From a checkpoint of a small transformer trained on Wikipedia.
Training: 857M tokens, 3269 steps.
MLP neurons of a small language model. Each row is named by its layer, matrix (down: output weights) and neuron, and shows model dimensions 0-159. Each number is 128 + 24 x the weight over its row's rms, rounded and kept within 0 to 255. Numbers have three digits each. A neuron's up and down rows have the sign that makes its largest values positive.
A block is one neuron, or neurons of one layer that tend to fire together. After each block is what it responds to, as a language model described it from the Wikipedia text at the highest values.

L6.down472:095133142140116126134116116134129113114126122135139145093143107135143128101137156129139105127116107095122112112159142152138088112137158174153151101113150121145158129128085143130143146118135096146123123120134114135111154100135112099102105151141100159140120140115135104101128098145154132151120152111120134091147116180084142255129162117118092135103120157128167110146113116148133078144149151142150134102120141156112125121136113151170111139128143121137133129095125134093101117109143152
Date slot before number

L2.down103:126125121112089091103138107126146123127130133134125150109104156129110129118164092109132151112107103152122122104167117144097085143162121139061146103186144146095112113113165094157097099204103115096134109130175122137145124157141187139173104123133168108136158109134153155157128157157109109103108130112077104130170113135149167133132143136166086168136118090122139110121124107138129132060164101114106088105134101145103089104171094129146101106093075120110143143115121142149141080131135165
L2.down516:158145135114110095125144142147145160119072157109128115124147113088150199098123156120130180114128142129143105123132152149142145128165182128146098097154111118152096101071144179122126113152134134146152093081134133121162135104107151158130131145125153131135142075155121127131132106146136164133080139096152135118123138131109118170125093132091144172162117123147100100152147098088130118099120143155151106152146109125159118148167109098092137126093102134173129137138112168147136107146082087
L2.down577:141149128143115114095120105181107122121148107119149141111101125151158103112094113151124108161130145155095097134141148097107131084152137158096094139149147137134136145165129154155130135146145144148097123093140136116117160072146132125169135103142123149134132036184105115140124125113128123162132135152110131095148137143115121065177125139149131131146082112138138136120122121139104136120120117127066093123141118117147124121109134143128071120124161176103132130140163112120158134112150160
L2.down681:156169123076139098093119148131130140117143120135123158140089108137137169121124119114173168128127135136083123115105132115142125119127117125113120099131177107150143100110152153123155122134131137137149108097146111131151153115117109129117104126143140107126175106162075123114186126142124138080160121155112142077120149108137126123109082107139106105143095131117113114122119177154092130142130115104112106143145091117097178130154113166124084146138134076145102138126131132186132124089108141
Mid-number digits

L2.down7:113130134130112134106120104117121087157167112121096094152171151169146196137141102100162141135109124130124158120119135075085153113112119153119122099170142104143134150151129126105121132154125163164103165116138125119136117112127108074085136129145153105168116126103179076138118146203130153158128160181136131119166117109092090103145134126130125147144129094156135169091162092153177132140151142143114159105117162132117153064117139130152130146132140114102114155152150121141121115133184148
L2.down458:155147116153112113112131124104130133089113147159099139138132132124138148110133105123151168120132095169162138092113099093078124130119078109121100090155138104097125128140149093128111144135098126072123084089141133151085136122138176108191146128122105094155122070119117117133160121142161135129127105125109149099165133138084178093137118168123130118150139139127119148119108094158144166131144106119134151149092136129168120117099134121106113164136122088166119103150123117128133106123172129
L2.down665:139097084165121106107135140155156087116145102132123135129159166129146166149097130138144121118074146111121163102141144095109147122100117108130095116079183080152097094117119138132123106147148161174093177096105065170137127152147163123110131074131116090130105110140160114098139118146101091150127157117094161146132142121141106098126113152109082117153128140174098132156121146161108113184111134132120136099113154121139146123118151147126089156124132130119139134152114154129117108117084168
L2.down776:161138125120150135113102111120122091115126121101115102140117134134161155164134127144127142156157132127114169157134135135126177135158070140202151107141144082089093134145106120138138137144122110150075166125158149159120149090115120110152152116121116158141122101119126105133109182182060084167134103131135185138098127118141114101109138138134166141172163137123143167143119125154130127116126156149156112129069138124111122102147134123147137170121149114134110112154127092132112120161097156
Table header separators

L2.down85:109121119118105165129153163141131120116157115124135161135139130130096131139144155118112163133169128119153167103101088115123158121129130131116119143152106138155110150107145137182113120124116164088183134122109153143112135126150111101129140117095087127191110115158128100117139167180130158156092154136121152130111152145095136108176095093131085118119125126158108149172141152110129150128088164102103099092137132087077162148122092099131141102106142092146171135128092169131077096118160140
L2.down366:116122168125134144150092145168165141120141107121114134145132137131145120132114135114138158118163125066132134091092105184135169130131115151106114107122160126118123138117088137153135101096144146141140141143122103156138124082164114116107152141114096131125112173127124125190116131157071122154122084152185149137122136145138134115117107132092190146122148092137119157128121115091125113140091132137109130133145197088116086120138142096114138115132130070156145128112113164116147102127101150
L2.down454:122115178136151135097144107158071094112110147112138154139102098116118082131098117116097114183138099108142113143172147171152108097138171154114145127103122144109114143100155121153124156144121152129107147138094112115132157162160115117097135134128164155110097144187154115167154092116143127151126079111144117156169161106137078121128122141094143157126126103160101113117116128147135123150111151103118128113093110096160145125147141127115108101138169096123136081105130156100119156110138125
L2.down616:157100104176099133155133137106123089148135132152139132105129125117104152180113128124129103182133159147123106125142102133101163140096117158097145124162178136148139140121148133155142136118156133121172176112137119082132147106141142151145116149116128125104145108120119133175130116133098119132118102127125154120096086103137107095178142152182100106147110121151114126151149163128103123095135158156146131105095111093111104147110137101136138122104128142080120095132120198129098163119143162
Table row delimiters

L3.down128:152111091114116135137127102143115117177134122144100143102087203165129175142141154109107075113113126114148158090132097156145099149131094100137119145199112135134143169097105132159108179112121148087165140091124139144101156125101125104136107124087140144135136150122079141145149121111177155097118093121138126096137122180135153098152135116149153114150111159115146135148108143121087075119103125163097116148132128166155149128127147134149148152121099160131150145112127156124162127125148167
L3.down172:138127101111111150142168112122115178102164107100123099102119125148101123129095121148098139137134077126143085092101098159173145114090179171097150158113147134132147067073133046123137125135114143074147087156163150134157164156140133094141172143138124118120174148128125135141123137108151110110139118127142106066145122110194103079128152121142162132128126135083125111133123124167112129134172150099152144143136102159102091132120130152159125141151137105173102091149139117157108133114164139
L3.down365:125114121123124132152133135152137129119120156174127106112134154151135154179085130146154115169107158150144136136124132132122124155132137146142189131157113126150121119090132135147137150112085164120133131128140151128132139117141140112133136127110147115074117133132146103126088105150147124165194079122162103148135100161088167132128142148120159117168107162186126150147109099136118118095108097131146097154126147143173126121170124131154137094131150088099169117111133124155121114123161135
L3.down723:092103129121158094149120135181150126160095151108141125107121111082123104132149138073136121162117140112124113107123123133131109140086116121116162115174106104193136142143094088162111126142135128103153118176107127124132149151133134108092143112160143077140129159107128143136116107124121165155119096128087115115117149132099115034133139113143097140119093104142142150142150125134157140123096102126166107141155155125098093136130157147123126127151133170134155132137160148149135142116080099
Abbreviation periods before numbers

L2.down168:137107139141137142157178114124152162114137126137132144144149128109121138160086137123115129120179174104159140113102143092140136153144121147101122144102161127152105158070151095139094067170147119129156122150129104120154128152103160139126145143119155147106135129166131116070170115092147114129166142178145117123143146142100146095086082099138159137139113101206128131133120086102166106126141150112118134170089111120124159096135147127108107124131127157111122133173131092191121127101127126
L2.down242:121142121115114099158156112106134081137149129126149117153146122123137110109136136091099108123095145131144149134076145140120102110148121126124099143115114138117127118076088115167136117122165132132109121156134117133152140138114143126148080114116167131203139152065156126143155152101131134143120116116120133137141092164140136147100130147131167160079129118102135107149136143127128129113137138098098152146098141120112118095098161114105136174161147136176124080106082104133104163081103140
L2.down348:104139107120100127126140144128153130086177151114127097139112110124115159133130152097105110116108114066147147103106105093145132123137100108122138153173115117137118139115145138146159160134143113125127133127154106106142125160139139116081119115128161098111115131086129127096133082097073100145100090137119091147091159092109151137115105149122144157116148127141102113139069078083133126076102103132166162129147109126181143102101099110121119134149129108117148102126129111110126110108118179
L2.down672:134128158124124144128116191177135092091123103153112130113102156128093131134101086099166145098114067136151110112107136119142144120110140123133155096128121143153110149154165146125149184123175099118149130103136135123159101079149137111135125115130123169140154048121115086113184139109141106164104144109094131152112132139135145126159093095111119109166146171119126130139145144133135151152172149114151125113126090148175131147120136115109115115102124154193122134092092108140136152137110150
Year decade digit

L2.down216:109143101139130155139122133150111127157131125106135136115102129126152135118130129109112135117105117072128143110175141137143122151136112170102158149109137116113100114080120152091114126160161128116125126106136127134134097103159143153139164077164160109108106168098091109136131107134116119072119099092126106123174133152099122134125106108157145110142111104121135124123149160119148147059101099114133138177138107118148117102136160168115137124149076108094114156136155114183116127133147148
L2.down296:079118159189146127120152115154172145178125128135103139147139125118142146133129141111094114157098136146108123099108097150129151154065109131137086085130163129152128124104126122117098147164154127089126150135088114124147097108152119172127124139142138123119179162090105101147129168128123143088103108114136129089166109141120090149130129137099122125163171134119112150130130093126146127131148116145098125125129156167108134077104114146149103115126083135109138120112112138165066112156116143
L2.down374:125108146097103125113110137130131113130132153135118087118185107123137141136141116109164116103102158203121107100154130142052141095143101129140149141126166161165145115117153136132150149149099083193138137146084144144124131096123157128110128133086147122167106119145137131125124130131110116126116115146115114094196110125143148191141160109132156127138166138083172114097129105102101103153128135132090174126131138101048133122137123092145092113138137139119117134149095138143103127143141106
L2.down818:144104140116092097116120106173128112137115131129124162162097101144111147112111171114131121153105138126137144133133107132126124160142130124108160121130123139109119170092093101132115112092124102099126098126140163148121095100119120149135124085122112104083115128147115124113149097159098146110095120128135127138190146122154123174151125128124128076139185136144121125156117134130158118078171116134137118089169170136127148120135178141174138140172137188116123127117111115135099131160128108
Space before a number

L3.down99:126107143099110120126119108122111105157120119158131162128149116147104181143114120086127106143080145142119151127103137138144134122148148168118202149099156113107085120140146127202096120067076165143166129139106148151165108116117164114127100160086130141156129134115119109136103115134165100105084102129138091098146133147128129140107152100150112121126145131154112121079131086116136108118179100154088154094106120165121168131141104111139126168122109159132136100095134132140098141099115128
L3.down137:147130124112145086125161136120103135150079123140127104144120136123130129136157131117169161128059164116128174133158149104133145121124167133122142143130181161174125142120131085159139128129082122153117132108167108128124103104126153088112121099118152132123124075140105142101157114146156121121130111156119135069161164130144115076115097090081107094150161118133088148147105127161162136098142158134143105154127152167131130130113068146142112179132123124151123115100127106144123134074090188
L3.down497:136141115171095147146137173132091077101142160143144105151129144146125116106090113161114164137103145116138099149123110123094085130124116155113159145121144123144118149133102119108101102170132116130096124168149105147181121136079133135172080141119140099104142147114113124086124044138079075131148140124095103113124125159121103109103102103129151140135102171118126168120134087122119119120129117072150163155148122141132129141092090162118125107163119154141083122116112126129150129129149142
L3.down516:121145130117111117123128089136134150145112119144132132123126100136124111117121112166115072155145132082136153135151143152099123111131181156115143159117134099150130144170083114109127095106155112099118148118127134097143149139132100147126081150123134154126098091168136117134155148143149142114122137100115121085131104144087081181150159119183077130122147114085113094131127107110157119160096115093141151147123105158110142174144139156144133099099123167174105165154126166135107142119182105
Digits inside numbers

L3.down193:117146148123112129156135137110128082083142133125120113126139154125127143147149146101161146119132130077131216127096129137103104164136145193110105131123130140115143167085162135126112122118127130141156133114132124103093124136180151084115153094151132152133107094112169114116138152137115096168097100135094148116153155130139154139138101068106077152132174100131146123144155125136140147167123148146135112144135118183154166127157160137134165081118155170146109110095162108151093149147105178
L3.down252:141121098145128126112111124141129110102141071080074113119138161147173110158159141124136125158123102094135151080112133142108111134156115116132136136113156112107131164134146129123127135158142112117148158144160170118121138053126142093206106132094113097122140114105115102112180136155131133152115107073129161115154117156112119079175149137075103154131149143119136130126156126184173127116111134133122095123120157133127100127143094137149111156163168109120124120146145146111102110138125136
L3.down496:170147104151077157148114134142120105151152134134111111120111100132112151133171122165110156132089107110138137118120123163145146140154137118122165117078163121145125157096134088097130134165116137140136168083108138094142118175088140126122122064113143130142114120121181136095159166151116175132117137125139119106111140118092148149134151077128124132096146134135119144097116135133126143074152157102134090122127145143084123118158131141118135109146159140139122143146114105139113127124109118
L3.down501:175117132177101103113130104174141113101114136112106110154154100127131098107107168124147141177138101123137147123120091123104149161118147122133096121150142058186141125139121139126106098139131109158139145085150115159119127195123134148133125113130185147154117128114145091063112155085098097103147162133108142155125142146108093120119127072095124136106155116157111136134134123158143147150158123121132131133122109163170167087121141098113099117167100130132116134113109099104096123149110140
Table header separators and counts

L3.down217:174121139152134126112108124164113145114136084111150094116155124128133144129115124143106132112157105107183154122129129132126145122085083134090090142098155118129115108109120095146156117173105151171193153087110150102080140121144152089168108119133104113148111189145108151101129089150077138126108122114157124128173141107170112135154137123101146097132099165126134107167081092135116138092157131143106141131164124100150183097141170149112150112124118103158145167124138143133149129147121104
L3.down381:124130109152103164159113137108170145180129115114148157146113151115174139171127120134115098093161104117096130123108103139109127148164146138110137158106127100145093125099100102124150109115131123138142122107127132097122097165114160152122113143091103124106098078152110165143110133084111127141136107135161188121133133112100119135139133108150112135162133120140116107096066099114135135141118129098138160125150121101120173145102083141135127164118119149126114136160145143111127120161156124
L3.down771:098112122123130133116128133139108115137137108132147110140159147113094097160157135109119118172136125139093201137152117144157136121091139071138107159147117096100138124152123133149103121115142125115132146161117125165141114107149119159114145150142124138124129144151098125128096120128180127147154163116141088106082100117143089121118083095092176099138129123148144168144136158075105143114164144103143120156148070080096146116142115147128144121087116107144067139110169121111101162130173125
L3.down782:143114136096121125121117154171117154144130157105133151107136139138133133183139163109138114068167152173103129149121103130137163120152084164135115167142098128090135116118100140095171149125116150117117163131142091099116093092128150088134148118126116155122125135105107162093143167168131113108096122144160121172186111139112110127108116161152173118156113130109116132129100110133109125162142070117095118146115104136123124128098152119137142130162132181110095153132116138111100118170198117
Date after month name

L6.down830:119108107127162119128152132097105123127128147152130096099140097135156147146108128124112166125120141160129117141087153183132167132148097165120115096074156123132131083134099126119088119163122115160134170152101114132133197150135127145106126154137131128156157149170154152116099148111121134123109135150128100125102135109176140043132122141095151136145155138130174168134087139128131124104136079124102157164123132113059157100120152170141135151147164152138133153162128135089121117091139075
Wiki table cells

L3.down71:186112132134109155066178167118112117099120123080106126135138152113095076119120109128104135100133146096128109142112133120142127099116163134100142107108076074127131110152129177135128104089146123120104104129123113146151140143160106116134098150129110114117126179068094120106123116145130068125129167061082111143111082156145116138140130115135111156077139103136101116161138139113105116151145166139136117149153112126133163146148174143085113111167093134129128136145119097109118124163156076
L3.down90:134101149098115151136099131151122097141139148154082149102175087108115129138172165164151174125072115091153160142147135132144116156118146142106114147126148124146120094165158096105103145119138128134144129113133111154128125133091112113127128101112131150104159153123134100136116168125099108134151117142114096082166134120180100147103138161135118124065126098117119133118113131120109108164124126105072154135140121083132103080119163172123123119100147099090152107131108142104144148121152087
L3.down425:153130125152153155140223131152147124149152123125141141089100146105140131081154146139139116083174100161097089139097127097115113108123149120182140157125103145110095143139165170142107131139122130139079110104110119126141150110105166136145123160114125101140109129144127137167164088135071126116126128157147097163155132133123106196127111107121144135138138067159120128159114106112118116142133094120142120124146116122129098156128162113062161158106134133108148134110142131140141154123163154
L3.down642:106081119138143120150135173127097152101138121105123137140147134110142145096151106113092146152129163102165110077130136167102126097128120178172150106142120152189084137092133185113119169160160099140136109133161145109172144125144135110150129095144113119134116115140095145131144162100109119185156124152103126133125134118132143120105091150165105113105139134108134134192099128099138125117132126151133139156113090154140109121149104094105110141136160135151131118150115109134110148164100079
Decade digit in years

L6.down425:142154109142159129139105162140159139067134149108135114132113165156156111106135169154148152125160148124197169113085119114128122169164099122148118150140165151112114162048129113096161161112162128102122124077124140162115134131147150131125142129125136110110111152135139108132137134147171131159129110103134113130134130162102118152148147164111141121124133142140171121132109131111099123104094129145138149169122139131137122097136095164144133103125139110133079107116130109128117082115146135
Leading digits of quantities

L3.down13:115177156097127154155137126168109117147097065134156105168144171142131132110119139072087124109101108112135109131120136121152124106177125179147113154132143118112130141117122105133121151142157146085134119135101144143103127123118095111147126159126133052170150112179134083165068146125112122082122071144167115109154123112109123107125104138113105084121122122141105121147111154157080139124193115111157094128136087130103144124135145126097111136124154084135131125126131163171113080126151101
L3.down406:126125149097170132106148151161131104134117146113115157108107151108115140111150127128174119152147201085130153095156113152135108106121134124142166152144117123117131104147089118093134131145089103119119126103134146107115128078149180144086144130169110125085117092161102115133112097097143121146168142136103096107158160140170116112135120086077127110120133137121116132138110097091101170133107120149105138148139123140091118133123135120134095112106123149092145152172168144167149154103106097
L3.down413:151115156149113105159105157137116109141137108102144131113126123150119103145134106104097153106141102129111166115153104104148163150115114158108142104141122128113146128137135096110110142161116103153145140113146122132115110110166106132111095127143110126116130159157128146125145144149109105112113160096109157116159149135163126111156115083127107108087155103120126142096128154153137144109111153126149159081139124126110145119100119117151123123100151126103149106124109132088122097132136155
L3.down760:124150125111153096138143129141121130113129150111126162160118124163138142145167094121132149083180134109142129112110093133106185100125148158140138094131149115075156143157100062105119136104148172103118178144132164088118140082115092139102144088100111196159145150125111153177134130125152116119149101174128135148132109132094116149103131131137152128165132139116162149146167110117144136104161094123109124110110116131138101134122197143101148104125154114141137126146120156096160137153154101
Mid-word subword continuations

L6.down593:126136113156154107108113139120151128142122117154150128132144118123147129121135137127152152160101068131153131114124150139155151130148111126134093137144140088155093136183114168104110168113150169126105166072092099139138140118134160111136114126114117102131110125145103094133160140129094095123097195130155095126123176161092108126135142143130107128141098191171109163119101129143142122127144102105140108098092169155139100099122127146102160126082148182101128069145143139110099132089153090
Table header column separators

L3.down88:127127099185080125169121147095120120128103122122114128140162129152146094132148115137140130118145088195165095165137136133111159153182116091155148105146155174117124118116150114147154111137144123126148137120130137110116164076155168134129152144139140141164143184139088148153149129093124124128119102101122184122094108142153153192133135149156126095115170198082143107122101129128084130127170099137115097095157092129151142105138131147156135139166140114128138126161148154147112158117126134
L3.down389:105126105113130123091149149104152083127162094131135138130139148141142114125134095169122102142122139113133156124193183087078112088136158116116119093134146141134135124128124143104150156128119117139108091125125152114156109108131119148095098104133182067132149115129091115153157122160156145144156119124110081141117136127126195119145160113142159125170131132109174108122118140167105114201146124155115131143125139087155133143116135136132127106182141139116109109075161139090162133100177128
L3.down478:141148116144133160125137144147143126176159114140139114123145128116096134153110147104123082125113085116123126168155082101074141111122088132188133160121129128128170137124163106150127093116086120161128123137122165112148121134153129127149157138108132116139129108188118095128114080165167148108133121171142102128095136158103129101127104119151122134100151089137133129174154138124130117150177139125102143149135130157168144145096127137149177114137100107155153127135126137081118138107101161
L3.down776:111082136119144143105159108142115120109115128105117143072128128127139135138140142123112147149152130076107139080128143091141063139136120106159133117139141112141117135105130153135107137131132128144109121105163137149155137103153162155082106103155127124138153110128110143133104087098109130108143127116146102106106113104107139133134158074111130137133120135142143146115121181142095151114080148137099154145134107119146133110131112098116130158121089154119158128108129123167123138135136138
Second word-piece fragments

L2.down228:130143137114116117107153113154168134085105118152121104113151108124108142125110159117078118169166109125105107142157154122109151126151152123118116107117133150133163095113113103135100070119153147028083091142134125099099127146082116120128133153128092141145145133123154142074120179103111121145109163172148100140094184094116128181125073109115133120105108137151113119131089101133150145116101095134138150155125096186122125129145125122116176118174154108152116136122117180112150148131138121
L2.down640:143100114164085145116092123117072133069122127127105133123132102144116132135139101163116117116099130172145127091143129168094142139112139172128100126158133122162085121103106068144103139158151138117136096122087108150128152114121172130160132130108110139128147111168110147109119127068152141122139091126115143091148115154145117078140101152155115160136110130102155157139150107155119144118117103128105103123160159143138083127130137121112092144182122155167147122146131153114139118099073106
L2.down675:111117117132144107126098147141091192129129132109129140136124137092112160113130143095097128117109141143165076090098143182102204140112141139103097141166141134144108131103138137080138097140121089134145097116127123162134188140141133120149139090142125178111181102154160102110131139127123098120144135109138109085078136153121127112135063157104129089132117104122096144124106112123136142168115089103114124108124152149144112155121096141103113097149128097113154129142107116149130157104095129
L2.down751:102155113128151127175090149148127083152108139128084093132097104160091154103148116099139109155140105132147144099112149121172134159154143132135156116146092136130152095132158137105139136119118157122152131159132125119119116084096121123080135138114171128174104135149119119097095107145125147116160118073096118135167124093097129150147122122150157133171141148143128137155113134117140128119145126130134122105151108148117125122177116148088128123145094123115129099122126130104062138144112124
Decimal points in numbers

L6.down154:108108094141097159100126103126132121086136117124083110136109149135136100101129098130126125145112153093112167119139070104131096131101119104131157120067110134124171135050201119126112119123100098139137149124102120121154156136120145140108138123125109130135099090113088133148141117124155134120122116153111149115153103148126095132091143108136106082134118096089171146128139145137124145135055160176131128143124116127137111111130114098162107075144093140128127126091100095160122142117148119
Mid-word consonant fragments

L6.down180:137163120146126119121069108086137088133110150137099114129129082096122118162111095104131146138149105054152108118126139170128171091134141120098165121095155105125095148121129156070133143118098180112124097150109166131109140134102095144107056135078081125176109148113156144122090111152103150118091129146127159126139134128128082170158136124143167139141152141114170118147132121099148095120110113145093128133116103110110176120144149151101133113151143157082110129127126107119093164155155173
Year digits mid-number

L3.down111:133117144134101130089133125127114089137135112102128108151141146087128117133177138095104112093097112181153122152135095106152092133107120148137158109145159118127154164079114110118120163118105151133128144135140114172104133114141142138121137142119108113178113112120114142121153119147120140114097145190145081109132133122128066159114146166109103117162128128142091135156155096125095134166122124152129167146158095139119081149134120160164152104116148146154125122142134111132119121137175122
L3.down328:129151100133158106154083070122104166127081136133121128160149132128135121107136152143129112160083095128126111133135150092078113158136086113104142113114151088139136155131134136120158123143125131130100113121101133117151150126089147129128161118103156128142105098121117098135145123151084105136104161152163151094147112105135115132138156124113116114134153143098154162105109079091144140084126114160147138077130158115119080093146128109141084152170170142132132089133119101122098138127171151
L3.down622:112116115124118097099115105115117107108138159087151109134112096085129126114130124111162146122120102191083159130117158127111153129127127121118151121097198099140112153110141144132140166126134120112124113135174126125115133073114137124148091147138117156153122121157145119118130135116140126165162103141130135107138132151101164128147137143129078070141137118093125108149071125168157137102164118110126109147117107129139112149076153101152120129108171122146166104109125121092166146176128118
L3.down688:161122090123102140111096126131125115129145091140105166115135132154135138147150127122165130157123106188123129120098145109132124095153109111180135158077123123140126137186140158110154173170169117166150111116156145154110122125128121094096137113141092130119097197149136081135121175121121125105101110099137135134119129143098131049174117176113114091123129141117126114129156104128094129105099082164120152112157116118113111119113131129128144100130133153140120109159108128112119167124112160
Table header separators

L2.down181:136122153140114130149130126161093157102077109094092171112097158120131133130157149166099181097094145138142156118112127176117169137092170172118134144129177091113108113145110120103060127107126167130164137105118139151141149149147142081138124145154134122188112104132139145127121126121129129160164130128164170122122169116129170159099128122131122105175120093173145135140152095137137123114171139137095113088131140125113169136098134115135080166118109102132092130132101154090115130127112099
L2.down383:138146135115131126133156167138143087133118129101181126130151149129123145111134147122134158157085116105085153160119122098156113159176097167087145132140140141160154140175157040113104135111135149144146100114131185097161103097101113142137132153113120145133170152103138124126087148119121086140120103148137158147123158116112122176097132102136160132147110138145110165112134125108112134113143087140116147135194135125131139135107122130134153140148164135132139125111152131171126098112105116
L2.down490:135126165121125141117148128134135162130174101117108128143142125104146109092153091122161140131097083165146085100105172156116085130135097104137152103174142168138147158125092114181132137112133118115088115122117112099159080120157151129126134178142109076152129089081158100139149149111108078135160138101142115184153128121120161133181126089104159154159143146131136133139129160155115104138137161139108149103090136134108110156128147133126123127074125109127103102165141161151153112120175127
L2.down764:129118147091132110127134086166160149105143146143112112104108158131106164141154126119143134078153100133118134115162104115130128087164101143132111162155113129114176188086093108159082118110119120170165137160108133096123133104124121135134115110173150105134135118116126109134133122142098122132132126106146134122129174132150170136157115126095124122155106083138102156131155132148136161122128147118105163118117108107140159118099123133142181116143133135125070108116130131129123139127120124
Mid-word name fragments

L6.down197:138140150121106096179120096137117097137128149143104147121120198123104139143129116141111098134152103191108117138107130129095203162116119188138147112147117144132121158137105108148135117119105149137165118131129149187168117134078102103176127133099134116157140175124146121129097157144133085140124106151140144131128120140102157127099102117158120122151151135112123132117106113155114076102168127085134096130142106109133120123145168108119148044175142122111136120125166136083123109124142152
Mid-word subword fragments

L2.down122:145130102117130099108127125131133142148124103122106077103110146134138132125126107137174121101123119094152154111125113120131098090140181109097083146125140138122142154131091161117110144135169176142115130141116168116118103170104135194103146091131128092157091097125110108089134175099180112120124157131153117123148148113098177154110121096131155117162133099143120140128103109071132137154133130181132123108116133093115162175113139138112112107157148187146176137149078128137107143115164106
L2.down156:141084135162110103151111134132163122118126137128138153136123123156126093090111108154105109133143150013111149152106099099115132152125120140136162102111123118120133104169089145132145112162156126094122144134102153162157130167107118148146137142113121135152127142110123154154139174153098126151144112102078158131111157159161121097160090130135153149086117105133144117159161161117134086108151154142136124101137127135111103094132131161139146121129146145100101125140120133102132133177134112
L2.down223:148125088093151099139075134079127132122134117080148126114122158155112091140129128098123151113132129151114166112118105139107114096113132124124112134124160106092138080151121162173124116171111166098153113128120169146088099084111127163146105110134163123109145147129092045144125140127156138192140186083096152123153153084143104146137148133115119135150138138162142090135135143143146137141134091139100119088093118127115092143120116163177116091120115155143163140113139141134122139149128124
L2.down416:081140085090119122101174125065138122081092093120165150181124157116101095108134153136140134127141140120140129156131165123118122062138132108146134153128123127109142127138123143099137142156103114159120146133088151148112151091107131148126168168110191184148136154096108111140115155091094133126107094063138135102128111120111088117117104129124136150132088116133087133141116131095102119134160107156152163102108116116128142137104156093100101159147119122108107141101096166112139132147111110
Ends of rare names